MLP neurons of a small language model. Each row is named by its layer, matrix (down: output weights) and neuron, and shows model dimensions 224-351. Each number is 500 + 40 x the weight over its row's rms, rounded and kept within 0 to 999. Numbers have three digits each. A neuron's up and down rows have the sign that makes its largest values positive.
After each neuron's rows, "fires before" lists the tokens most often just after its 100 highest values on Wikipedia text that the model never trained on. A number after a token or word is its count.

L5.down226:463460553575496525490459540484481452463513549424474517460454372415481529519503519458550458504517451533564468557435517441444488546446499497509547443556546596416482440439485455498575435485435475498442562488497461525459448491501376525446579470500512427494475496544511514527496500521452523506416521554565559490519548466506551500495491431517476521479586511511477582499495490484521495502529
fires before: " m" 26, " |" 26, " (w" 4

L2.down1024:505500534515550521452471549471547483502466458466442504502468510523532528533508549552559542459481477469519569493511429466509528457604430498419476498484515535497521476543507421560551600503479492481554469507489427502464510497501551479494512507478490484578530559432520459493530502544511520482454498500543511537485505453537476592480450475598501510527504519470499500503449444493507467508522
fires before: " in" 36, " at" 7, " of" 7, " on" 7, " and" 4, " |" 4

L5.down935:556442426455470486538465472452506531597496488568495560518532526471414453501551474571580495563564506531569488496549542494483454475539480509558558470479486470542516532515442558486544569439535553467538477500517473508499485471556581566520570498487483464517507464401532495478526517474483533492528418454527556476529552507453455540469460512553449464579531505573511527494542602502488509501494
fires before: " to" 18, " of" 11, " by" 9, " in" 8, " that" 8, " as" 7

L2.down39:515462440525529497508524522453514445518551552518546493506530479591423522556443441488525505521546473480530478535442443495506540478433523574471527528505511465565504510539470510481486516524588527540490525537495519476503469456574556443469495550549491526395527471531446514544525508593482571511508527500498561469469487540437480496449474526542433444503469581542485386450482541462519493467560
fires before: " |" 53, "6" 4, " had" 4, " (7" 4

L7.down200:533467538477571504504439497453463427562493590500582516467485523443505451622458492517447472570566453456558512485524566502497499479510469477532423501503434447520547514547485561493459574479498488530490478449505502458492514530455449495485434488530553503510543493432556402469482495563450514548495578422481508441504509450467455527453462524531462455534573541563562540426504557535511529529521
fires before: " |" 55, "\n" 21, " 1;" 4

L7.down417:504446473451552497518525486486561485545449511462490466547528481496416549422528513483557486469446457438501485604513611459483476515412486448553533520527522538483502560488473521524487518467499480512559497506446533535520484564464484442433482513490488459526446533463553565495483478470424562514475464470486496540515476462518469504483553511499522524477505481480504528495467521458461441536457
fires before: "\n" 41, " " 14

L6.down43:528466538545534508474490519555514496498540471516541486496550516574455413455493586533479430498433492493533553511486453551504504567516464490464517440553510520451497492458504513512503553492512500490509521542548542535578367520512536462473482543461479422543517547570496544484502469476545485474497519529537477437417484487468539514480446517494522479489506497438526463507526474517500485499571
fires before: "-" 44, "\n" 22

L5.down1128:475484565574480461522483498528416538428519541512484514394481493478470424511443468500506546497481477516556502532497544535457465535501559517496513566459535445518417512491553468499506566368550475474546540530488415525551521549522571516489465427466528501519509525498543494477504471503501509489477502417531496455486536438484415468558536506527475468540546472407502536493453501506454590424493
fires before: " by" 16, " to" 15, " in" 15, " on" 8, " with" 5, " into" 5

L7.down511:566538571579460532501472505494540596537508501503582453467409446502419548485522523492558552454460490517591479437494482445498487511501468513481450496511472525516504482445576521465521491499485497535466473535568550460504487551484499538504517514459493464473502521450537513433518531443577447521475465506443536451591505507470510519482513434504418472459527514494551447499530527447513566479559
fires before: " |" 74

L2.down1041:514479542548550565556483545509508478519573533408466499503491446535468422508456551482453547495519459528504438506421418534570539487465556514533524501465471472442553531489593493574542490501509494543481421438553486476519466463521435535560536467451487573539472471516500458467433514483535432461492501524487539492562515451534510564547508528594495449506508543466451480449520551495582518517498
fires before: " |" 68

L6.down9:496512412491500480516526542487440473490462526495436535508494527507457447547529447458443448551448565482580473534386534466464466575527447480525535479550529461478483537538558544570485473542459577513459504541515597490461521523515452442504520433510483416507497549481539521466525486418496503552429470506453418495479472416507577498527512538538499461477504556534477472464465491495503524555491
fires before: "\n" 47, "The" 12

L2.down500:520564529508474556467581559552468515530556470445501510529493507428521505480420491508506514512546420523527526526467494501461477600439464455482493432499465509457456483460479531517484540500475459541450519475579413483536512526507537506593507506528504549481432507512552515583530512471439477477531549504443511552503432524468489537525529508572565601427522462522501512552456571519477475479501
fires before: "\n" 98

L9.down542:554435408510559458472489601463528511502537497543536483492397478474501398514483474467486506562459478518460487475532546483521550494464507517547513499565481441484522482544509466440482489444560500485475464442455434501568489538532436493516510491503485525589549554546495514508517497526542448504536490447444503505528468519505524552453520492527494439502494553487611457504499489515492451568462
fires before: "|" 42, "-" 6, " December" 5, " April" 4

L2.down829:451544450519491549525452544505552628456448482482500531503472510517454511527600486465467522491498452485428535509474419504529519495531526520533504547485444457499533557558459510469484509513507397505485505503603530493490526492515515621531535474521529471519487448496547486508529491493442505512518436546492433493488502450477519432553507465539506562493479491503456490502467520456439559546481
fires before: " |" 63, "\n" 18, " is" 7, " was" 5

L6.down1281:547511466503564429443458508449496512515499504564482544500510509450589485462448455548512488480453486513488531477564492501516524564549553384552483464449525494499471482460478436461538505526485532481546525480551557478456536618517529440514439446471470492502467526504510534540492511458519494422550471502430569585548493523489535409537465453437462512559494532443541439491547471479531517441470
fires before: "\n" 42, " of" 12, " ==" 7

L5.down119:497480512409476519477542487533494624518520500420505478483476540572530434508490516502457514590504499505511419470449506498544519453457439544525472505491483450538463487503514468463552493522514462509519499479550487583512559440542568469448466544469471468445491500459466474458513521507525473519601468478464496510528512523499439455475489544465478499553476518470485482486496526503463567516508
fires before: " |" 43, "rut" 5, "g" 4

L2.down1118:520521471439413474490409497463559569480536527469450509465414532499451509487482622496508495490546520513477519463512467532472499544472499445517531466452495486475531427540559476480507530572561554511463394548513485511498510483561437447615501480497524509480521489524554475484511510516456490618490477546465475497493506535576423557494449476502520427528540535483490499469467544468481527515439
fires before: "\n" 74, " is" 5

L7.down1159:532414490546496551495460485524526511474455506483483491547462487522520455504495410508503505528480508556474364531518492489494556487494491515504526409588514524489500469474493492472517439560528469520497520475435493455496537487570499415551485505462485480591456531442491506476503477520475512512483554477512548505463412434479518488465519588461591499481532545529425517511473494503470563556497
fires before: "\n" 49, "|" 7, " " 4, "-" 4

L2.down1158:491464620508479523444484516522451554532461537524502551487437509502533478505493523555500570535492532415428424555524512586531477417515501530507504454518452511525538535490421546490480466453483517496505491483541509449456485500515547464451535485530513483438456461457511523444546519551476528479468542524519632599431474405455558443545433476564560559480487554514479531536541494501505545548466
fires before: " in" 12, " of" 11, " and" 9, " were" 8, " to" 5, " for" 5

L2.down745:563473549524524503498473576476550505448490456340497472500516458541459457565523495528458550491488484534525549499483431498567539452435520524528518467445466493491597558552515524488510531534478539494481452401571455471516499485542456501509504445438441506514485462489494446435439551453432475522502505500466554560480462462498475497498526518553515451524511495465471524492471536475563536435469
fires before: " |" 57, "\n" 13, " season" 8, " season." 7

L2.down2:486519558529567457573476461438471518499540488576513497517439581450471479530518476522522531542514505503476533508544568541456509542512535474493516470479511501514548472513461438484521420508449511533490533467480581482464486504483458449490527479494466495516477498521531517565486445505398551522455523511527499533454518459453419527524506441407502533491542485548520552490462525518562463481479
fires before: "\n" 30, "The" 9, "-" 8, "===" 7, "In" 6

L2.down698:524557503458481534492528554471530492495538431451437469501460513463589515550479504556505453508562535559492492506572544540497519465480540448428501451560508433514579540442593499459505512468503486506455526588452556553456486457494516458468528489466538491533509524572540436370571528483516491572529515481461487446507444500576500539533485452521529555492463518505539570628457421531455546537460
fires before: "\n" 39, " |" 9, " (0)" 8, " 1" 4

L5.down513:499516515558484458490450509537472460469497560481567522536468464558473504559461532535477456483545491465502478527456538524483533533509538477489471513486504589522486456564546464442479507512535513500478475501508544416564422483464509423542526427478495532460514522482609432479468449459475448532472522561495463485468506437449529479524517523526510452499468491527475535534431499486524563534503
fires before: "\n" 36, " He" 9, " The" 5, " In" 4

L6.down525:504501465601457535519509550518496542515495520527420480481456466462550500500493490532557574457452505459605491541520574509514500542492514433492447461532443478536516475518505526532546586473511535529512456479478489430528530510542554514487403500458553500535562561492570512540415475461483488466462500480467506533535520463444488485548518472565489448524564512502509461459510498493457542480528
fires before: " as" 13, " to" 12, " in" 7, " that" 7, " on" 7, " by" 4

L7.down658:476471509473490498477564561463483557556511482537485488555515514550487464522491504485464495486457485500474502519429531514527528515507477548557490546543491544501478480596508472486497581529469505529525494554487487528506458470524462512538499452418520436410512443527447460491498445509484476530521453498466516530500443481444586513503455532563561503528544552467494470549510525564469529485467
fires before: " |" 34, ";" 7, " in" 6, ")" 6, "\"" 5

L9.down490:568558518501467539527520498465540489528439571529464521478484481552488411507484512563504468490533537544462558491465527540439588465539466525468497458530550541531514510509529560528543550479487570506562505502490469471456462398441456506505466440458441477553534446554470479468491521546513554572518482598527476514481452528435441557525469500482471554496517469503485490456454508448539476525515
fires before: "|" 69, " |" 23, "\n" 5

L2.down618:500525506547545480473551631457538540484510438494527507506455477523587530542511553494480485499484467571551506515527526489465483513543443586493477488485512526510560555427488449531506514450455498533486548485548380475467510435447561496526490493499560590496445494525502503567518539467475486522493557539515428545531455455446520481562471444529458573462448467471569466501544512459538524492531
fires before: "\n" 21, " The" 13, " A" 5, " He" 5, " It" 4, " In" 4

L6.down569:464543501479567465522537527551524486519506514483535508491476479417529478463543570535438486495419438467497467586531471509467496527507516423560437509542517490511526497505510557486503494500435541502585609507538504523495568518495495458553501529450483494512495551579514562519491482451518517549506459501434541448470469533502434514535448543486497464477494515514538446481529492461462464453507
fires before: "|" 64, " |" 10, "\n" 6

L6.down570:476513479581548499502489512420447504497533469596458547491506508516436518585503513547463499469514549495488574493472524512519488516467455481418517516494456497516441480558476542505570454570498499527524486486473470448569453556452487458655533538504441507528539545486524524459539515511555484597501499577501524530531491589404485485476489464520516527555562498573510447441485575521489490462527
fires before: " |" 55

L6.down1240:463468520478511457491423502398537510529444499448426487472508495543449548476538524485499501541567487493492474516531481576445524499483457506510494536468531531475474469534471465471498513520498552564479539533580579513468486504504514456510506491475468520490445535562498458506566513534550453547479422463495517465485502515473527489445433535530428467456512575516540498518471497523543469420520
fires before: " |" 50, "\n" 5

L5.down131:512481467447522494497454489501450443454530560514467543494429489584528460487542498441500473550477460441416472514489493514436512459480498473499463498549493476502542550662463513509541475448580525558490428549502511522469485520485493473529462485544530531511512432480483475517535541542434521483436497516483495447510495433537480476519500535493562523523518518417486645511460498492528498537466
fires before: "\n" 21, "-" 16, "|" 8, " orbit" 4, " Formats:" 4

L7.down1237:535494463476495496527578504512560517476445536574580472402484453564513516439497537462475439490459465486482518546382497528518458503504494408609500497517478482512520492555544535531536549539501513468555610438504541506544588541456545453479503470506466488465459522506525562442479513533571511436484469509505526383459563498423414473490464498537506567474471492503615500482524500445538455531464
fires before: "-" 67, "\n" 7, "The" 4, "19" 4

L9.down254:507553493563470472529491515536454485532542533534477474424578512504533488520423475588513548452503448509486535489535510548441483477544560490476478570512512462507513444481489529483490486522493497494548473475519561487557508598474548510399472518489485498486449453557530530484533523511544530523568463498510486505521432389567449456494479469511477596549451509488498463492523527538463526496499
fires before: " to" 28, " of" 27, " with" 10, " for" 4

L9.down969:516472435544507465487527499492580502483516484530445588498483543522477498449525492416538526508483533463489481516532551508563526502430490484470519493526506516565448406512482354494500459503514547410503492560552540527501497437552505525481503528547496552500460556508582495564457526522461443577539481499455493492563490529458424457470518505515553468526529588461516550502461455466509520481510
fires before: "\n" 99

L2.down1141:498533558483463439475531541484506514425483481488465460521463512521556525580503465588519489499511458527499497477504525567530554463483503499514508510426470493488518506552472464405501517482488518519490520480422535413451477494444532445603483472464513534476521499493536491523461433476465535465465594446490538421527503486413497536521515473513406561476504448535510505485492555517550493469500
fires before: "\n" 59, "-" 5, " The" 4

L6.down213:518573459485428519543414530538477491504466542529488540434419489503513423494428483497508387493531513515443489438443482485555595499494517525506503521492525468496539436455492425547501557574577489586489549461520580555487530598485537450510454518549530516508559465531564476458532493430501475555609426529530566468466530539496463473476458470508512553553551492426527510526481452501534425551525
fires before: "\n" 55, " –" 5

L2.down284:529503511519449524545452524417466382464481503435406530549543569447433501494442525531539438465524453496533492467502474531497473527468427608509528518604525465512472477509478474465528546460515497477444486555516452494453552457538596459468482538505437509515520488500551461564532452436506498500471523433473489519502492487511504497467499491473552464463552513581484496495558571463571453446455
fires before: " |" 50, " –" 5, "–50" 4

L6.down25:559495483530437494551509561465525507505498467449533494518496529502485406528475489444562479479540440471438520478494480497531510518493491513502544536497508453455456545510598507577503522457517526458445578490526530519452541574418498485507426559501556491523505524506516524435522484506548473571533540505486504391427606412479541409477508518631512529463499550515508500535550422471593505473517
fires before: "-" 67, "\n" 20, " The" 4

L5.down676:554480587565450497461490452453436587551499457368545461494449516490471539523484491542466547463550461514475472477499551523539487505464448509474481495491469498516524514598504511517535569473465469491577501444591559518459519524491455476478468490427480537500487492543543519458551493559488511526494480427417474511497488496550521540526542513465464498529494528483472499484478495457455486508464
fires before: " |" 46, " mm" 6, "-C" 4

L9.down648:477443474489544504545480531470531447401528564477464429486503446506516503460497496456538516557499416423495533524486514536548480490484461510473472499535477488489440455527502483449444484541420593440545517500433425528456496511463556545628509543465467496558494475552507501540502474434508519464568480506492490449369479453460471498556490536486527478558533452504552503520494487448486502511530
fires before: "\n" 73

L5.down940:449510559604447489463496525444463575485467516527481546468540517532521510493447540475469517501539442443533444502465522520559505548490483479516547551497542461462510533513473469524498500443538542458540523510510442532460487567520461495482488490492424474398472487542538537459435501497515462515481602435529535507527541441526502511634531503545499513485591495457503467532551545481520549504441
fires before: " by" 14, " in" 14, " and" 11, " to" 8, " on" 8, " of" 6

L6.down478:539503529519515521465553442494501455507550411499529521450472430516558432526540529457502508446442519552512490482538543533525402574510496446514477444471519500470490502505544494552464543461522497493514538542471514547479408544480544529462495473437498547422483531523490461498484498508499508477529549430529502451486502524476476493480524490455510565521512477488591469464540470445525556417534
fires before: " |" 53, " round)" 9, ".00" 4, " leg" 4, "]" 4

L7.down973:439483499492567518532442559506539488545581572559457533504515477480499475580418466451504519561513474505537498556490451477485508508551560544467499492443509474450509523478524429454477581391515553483525532454495510527503464515566549509497498450526519520561493481516442499498469420555510400555537417510531462491529535440466452544537541401530486471568533475502459532449502467481517511454480
fires before: "\n" 32, " |" 28, " " 11

L2.down129:486427488560617442495497493516509555486496495461607438471414483452492407575500479548483501499532543539523527515464528538513529563502452493499509444463540489570555449462460494469554469510476493512534478524514488484473509524480483525447546435456496498451537445505551482493481597540490488478448523539474523469541497510504522532588484549452537466525584498527537530504482537543493520451556
fires before: "\n" 34, "-" 18, " of" 5

L5.down263:509595506480511458479515495493509512583511442560518542517539515510480506540462551444523472504502481540461523424529464467480455507481446509507525472521456416515428521588504453406517523450491473512500442526507504544420503564486498495503448495479513498510524456485480578466571460509518492507491504483481563459487423514480441505494450491450532498453580446499444477472485483472421501527597
fires before: " |" 52, ".0%" 4

L7.down927:481546529453505494543447585485567506486474513434538392486517488568461490496579464506560506492554520478518496567534526542505507512469476571528545520470492573538430544468505562415534569507430483466478475470551505510480522489521504545467533507477453571482520436494487537502562486510481469560525429475517449505480494468550461441523453515520471490472497485446474523516467487523451525467470
fires before: "\n" 43, " that" 10, " the" 5

L2.down1329:564462518489465431504511439561466411474457526576503525429516525513525461466497544483451493492576465518560587585500567551436505556466493542508471531542525493464474460454535443584498534508523470441456496568540540511539516501502538524517506476429523476531500497485477475499624537538452412575552500502504518574511472499473510494575480485527555376473480507544494461590607565459518497481499
fires before: "\n" 63, " as" 17, " |" 13

L2.down279:458514424446481486530472511544523567508548469455490549546513474420454454482475526529451462491452489427461576532534440483487520528504501541499549492492499529539504549497494507478486497471513548516459473469534508541475522507464533527467534480533581548522483582474574529580552532503512472516513519571439466525566483514456470493498460534522493515468444496508520566474498460559469510478511
fires before: "\n" 66

L6.down1216:465537541521486541593527472533453460504490490481527460433515508549518512510392570463477456519522579493535479435562525524537482560550531534544504425457506531465500528391545554531495587467465460500493475457451524480503485490546480517445523560379591493423508418465466540450456482488516515493504469410533486554548497500537531495470545507536568517585512465461402510493536458505509506487513
fires before: " |" 43, " round)" 10, " (s" 5

L7.down1028:515460546494442517593490523459467530495549428554460503565490548467533486579512525530457496519557505472476551467535549515514494497471408502459510549496496518452475518527533559529482485505554498501464435572506445482506598479520507488502488551521456534505492439531503502513450486498490538583512505467497527493505488494517537493497461548567500496487531458485527516611514491494444518498469
fires before: " |" 38, ";" 11, "–" 6, " in)" 5, " m/s)" 5

L7.down609:443504554456530598526576462456450494475471523505524491447476463506464534522509526450458483508499540474534497543505560541544460544538591603565555467556544526507477509502494579507445555561581509502501560528441569489481462476470483495463488473531611524531482526523596552550530506489543454431536490521473567465565474522499543478488499533496487501447476522512541556493538534550497502509489
fires before: "\n" 92

L2.down1290:475486594494577551505470447454537508449527572525456531496461430439544506516508541557478520476551540527521496432421479474489544461437545625505572555515475445545481537566501538524555549480462535526477457531508457472446484456506460448575442531449517535492543503479524518439560418531500515524548528538470496512563498489462520526573507510468485532520526550628458396434526475539506484459497
fires before: " |" 78, "\n" 13

L2.down288:483500494573567473522548521497534474529503437497513480529547467543477481501519532459508533528515483519559508546476544514450518493489456465491495505523513537475498509531516525535546376491471551479532463496562525477484491502457486477468484496533464505598543478503551572509503513536476523531479512507475506451478475508500487465565493521541544475579493474541479483506451481521540475450541
fires before: "\n" 43, "-" 19, "==" 6, "In" 6, "The" 4

L5.down1119:564485526497484502421486531515409506391536538488448551454455492534519530463484549549523531467480493500501435518571542489464462505492492456577435502557468470480446482440419431525462530488480522499499534508418496471521412567440513529538501474450515482498507496457491581527424553459486474509536578441481560565494448480551497442488474502568502502625482468513478509468486550493572530518511
fires before: " as" 14, " by" 11, " to" 11, " for" 10, " from" 6

L7.down360:516564496545520524453471511471519454435502487459544528493488517524483470506491499505500476463515574545521503470558498491523486520452449524455510479521497462494503532464480481466414530540491449487454537489504539512500483511530463453536493463498462446539463471510481446507505543529468458492548551502512522512533560510498498510491493535448512507588526570464547465493517442440502511316455
fires before: "\n" 54, " |" 4

L9.down549:484519484442486533500478584526512446457507523475461510455509487571543514543446552511499550506541468472498491597442492544507467477564479488520517546463500481477539481491437515486522447481518510550527502454547404490440469504553463503534500443421475476475475441474519530490460462451508513469554508501553446539471556534520504447481468512498492492574450451493457465459457533505535436518573
fires before: " of" 16, " to" 9, " in" 9, " that" 7, " for" 6, " on" 6

L9.down1237:531431525517526549506461530474514453432534471536505455467521472437485489463514431540510475499558469512482511450455474536549479466480532509501502482526483556480459471451443483520499453540550488567455454519499485463516526527580484549516542507489375494510459488503484490522453530489473426525552563464519478541500500464474438580544539564408547476539520468538493487554476549513505530513504
fires before: "\n" 79, "|" 5, " |" 4

L2.down417:474502470521501481502483587468480560476489448499532514531455505512575520558500502545403530429538501511516492473560521564491592413555524494541503529410467519494469491521484547494508535500485492496507555478449494487475527495427503481515569479397568565530559467504540505473422505435531497512480583431456426540543537547428545563515438489539534564475486480482503468457541501551509488437435
fires before: "\n" 37, " The" 18, " In" 7, " It" 5, " He" 4

L2.down423:531484506562545512511487534536464392454527492505462500539468473447501430506505497475439534505469476595535513444520443528478503509463544526508496513517474414479583481547508449570475513550568476578477515444505458472498513537500440456483466519487534531486487422559589448480409520568485400421464504548385531547478572472496463531478449512408488441537510492525493450486460459511541507403446
fires before: " |" 60, "\n" 7

L9.down920:556535524531489527517468470500536470370438522515492542495448528518524524554517431546499523483542483532520427529489515473540484495469509573529522386533508461511503497518490498484495546582491467494467441529483435477514503479543471404457444469465480437450448591519464481484584549565424462531504509518503503549486524528544484550528506486497461505486447543515467442472505487491520524492542
fires before: "-" 72, "\n" 18, "=" 7

L2.down1105:487463450541517508461534460517453456444451470528552422485437529416510492465506441498549478544423444463441484544523528426443499496519538494483467500435461489475547515470516464549466467532565562486533490484506502521487472473518499480414489443521476475505506547550353590560496486480499470511494498485422534487453490467463512429503473514480537552480404471452546505501503418466524476494510
fires before: "\n" 67, "-" 24, "|" 5

L5.down493:492538555477514606479478541468470499454585513537549554553565458478542436497572518462496474543531528589515391531488444481540427525505517583559492493476520417514529503513512432493423534497503534506525453483543510491487537448548476434541530494496503467501493505569570445472476476576526464489423494526491457480478455479407521501534502493512506466459549451471485502520534573513548498518465
fires before: " |" 70

L7.down494:500509464489447476523511511529539506508537500482489542483511547526612500489583459493513492496505439454536443522535501511529568415463530486572569551515520489553491470520540542511514537462527477509500432496482482496565460497481439498534514483543501513515509429543433504420493501447484479558506536520487384483505455590535500475530513481439541471509488509415419412473508511510494549569494
fires before: "-" 36, "\n" 14, "\"" 7, "200" 6, "19" 4

L7.down897:485462514479493456515543540519490547457533490473502457521402564505593432497478516526528446474542478478442397456529506555456485533510491546519529537514543498507536495489563584419495403532516444453472419557495585514494559487511492544497463504498553458485463465524492435570519515461509496529487473427537558504472461521476424524581503484489471517510502492485496542478545529501492527459499
fires before: " |" 41, "]" 6, ";" 6

L9.down186:513519462523479509514481541537378402510511549466483464523548470529413512549508525557531462488454518553494441403444528481462509519524537580476524485526507460508513475509480544473548546456519545505478485504517547504462499489533538480438413519566464572438483529510486486504478500480487522468439500494539533461520492480626432504473486476441565525468543448545494578535489485548505518455469
fires before: " |" 60, "\n" 7, " of" 4

L2.down564:518501480502547484548533483526478512473548431540455523463532543523486446486503592530485486479513408586499564463565480522496518515530528490451453507468540492538491487481535540478563418526576467489506527504409484520493423528495504461512533487534480478512474502520557538502442408422504417555512457557463464525495497480453475471448492498539554458530442458455486580613459487425596516447503
fires before: " |" 50, "\n" 7

L2.down470:572502557561397540503506510485520586508589528507474486445460467529501461506586447601501550510508483553560463492554502490524478508540589493454476473517486454534562496521523482522528492531435505532497505482515542435470446542538474483520501479541491527445495483541490529421544419481485527481439406421481448411525421501551485533471485448571545415500504489520552490492452565509507470485509
fires before: " |" 70, "\n" 5, " of" 4

L7.down1327:460457471515466578467501534459471493571529509484420496545414490460466458457407515498507443500510535522538468545475521429474466516532537485498486528509467535538486471471537517458527577466472549524524500502432508537505409452554521461504420479478471521487464499463481466469518473479515506492436517438481572510436525603471478460449531414510520515454495470525557537540504553416484556464454
fires before: " |" 41, " 5" 6, " 1998" 4, " 0" 4

L2.down613:531534495529496508489577465445557456502536482477513472521500528487464525479487509468420531492456476539510502468481491496591523551533449560606514377485495422465410515573510513502531498459473477501462479431623442445465458472538494471537521492421534568511476424544515515533453456524519466498494520448400486541554472466476500528465508457503560468524517549422472476546473504559487542512460
fires before: " |" 51, " from" 4, " were" 4

L9.down580:535483562466495547542455417413472530535523513484492422496452539482538510468481491433421623425519484500427502504550498514493450511574490542623536489483485420526535512503563503408510491507494469526504473485543527494456558416528455488441462509507371431446467461465514514457426491436493484552440503492570466544529530512527566511515510520519477493510474519460459595507540440415486496441459
fires before: " |" 69

L2.down1013:488518525484521521524578515503496504555500443492482469503568424503486483427495522500487484457435520457486545541516511504490421503412540500546474513538486497504495517507536513511429476492567490495473508553475541550568472479458558516467502497469526521478547529504547488518433528513513497488534565481529502467461502463514509555494495537530480501495538464424495495421481486519478496557495
fires before: " |" 29, "\n" 25

L9.down1128:501486475530476544517481531507566513472563479505471530526522477517519550537471533457541523511513497516494461509559467505510425535502438483477452468537514522453500542513498491508453571527553533502487478492491486480561499540521528508542399476504458517514545551492506490533520492474508402506474517476531427520444457507437488439497509428471492503571452392481457503489485472512497463478542
fires before: "-" 42, "\n" 28

L6.down1314:567446446577522507559457508544529446493518513496442495488479484533474532526474529496484432492521477459465551510416569504497474520520534489509462499539457494508488549496433459471485553468534514490591506538564577521518483467527406452454474457468413490440546547498519500511545505461522506523429512495481478487428615533516489447536499523468491542493467415518532438529509451515494472448440
fires before: " |" 50, " of" 4

L5.down95:502534549512535475467458500504430525558520536533535479435511494522472465517516549456469514503482481467466483564448476508446437477502440492515434576488529505490474557422505571488519501421382495553494493443503496449456449473569562540428552452468489499446461539565553506476464523494488493477521507538490544462433503491400489459509507497514494538469502523425505595525490583495528505547471
fires before: " for" 13, " of" 13, " in" 10, " and" 8, " were" 6

L7.down505:462507489536466503556531467470493469623465525501532499570516499506503516533562393485488487541469561453494538515501516499523494464398524421531587468519488445505430482463468467435517543504492529486452537589530498521476501424441436466467553531469491459601453481527582551501559481520486525594510450501389460429524495498495484527486473497541517486478554541568518513472486520495499463542551
fires before: "\n" 50, " |" 7, " by" 4

L2.down174:544487512514555494539504549482579498544512517453449519547340444473488454603543480492531464431566452530498475470471530431495545517484591481482555535504484511475528553555491486510532499449471530502487518481527493525451476486453476492498478504396539560542522473453526542485491461522522449506504478469448475463507479455498520508547452483546486473467523481543500509523612470478554538504508
fires before: "-" 29, "\n" 25, "|" 4

L7.down325:517491535456596490463509439546528429491514571483414499491517565471479538469436476499547452521503527604484510500445498507566502510459462561524449565562444525523507460456533549450382555496511537515438491518497577450537561528523486512550501551489492551445464443524508493550523480560512600480482535509540485501496522508522520491468418542505499472525500487545548500553462572456465454472522
fires before: " |" 35, " " 29

L2.down306:533476471518481438501477481602545510495498447483500429471493483425487464496529519502451474510466377475453507540499508550571561516447560469466511509455491453539565456456487514506520499498511563493514466465527447504509492474533564507511517516471503471468524533506495516566462473426444466530565536507495592444540483530510486522535505536500497521493476481516508522527482513522505513504487
fires before: "\n" 42, "|" 26, "-" 23

L6.down1059:479454504554500453523548465463532479510523501448472414486546533531429492505446523508527557482504508548440500519453525461496481462461494503466500490523500529485546482462526497501500516424514479456535496528470558471483491435496509521460533488529478492555554562545531468549524475508501506478477469510561557497445506537503534471483460454521458561476560438530507540478524464565426501468430
fires before: " |" 67

L5.down1100:564508448574485530557440494465521545452532440518546540452477476492442469605501465496458493499515461463512470528589520546502464558510466543505454526439501501521560487449406502487393482466475487551563428450456486454503571485476530500475561429530523505487488479496472494489493543520491544477526491546399551489458549561505407568559571524562473498494511533588511537477514566523479517518503
fires before: "\n" 45, " an" 6, " |" 5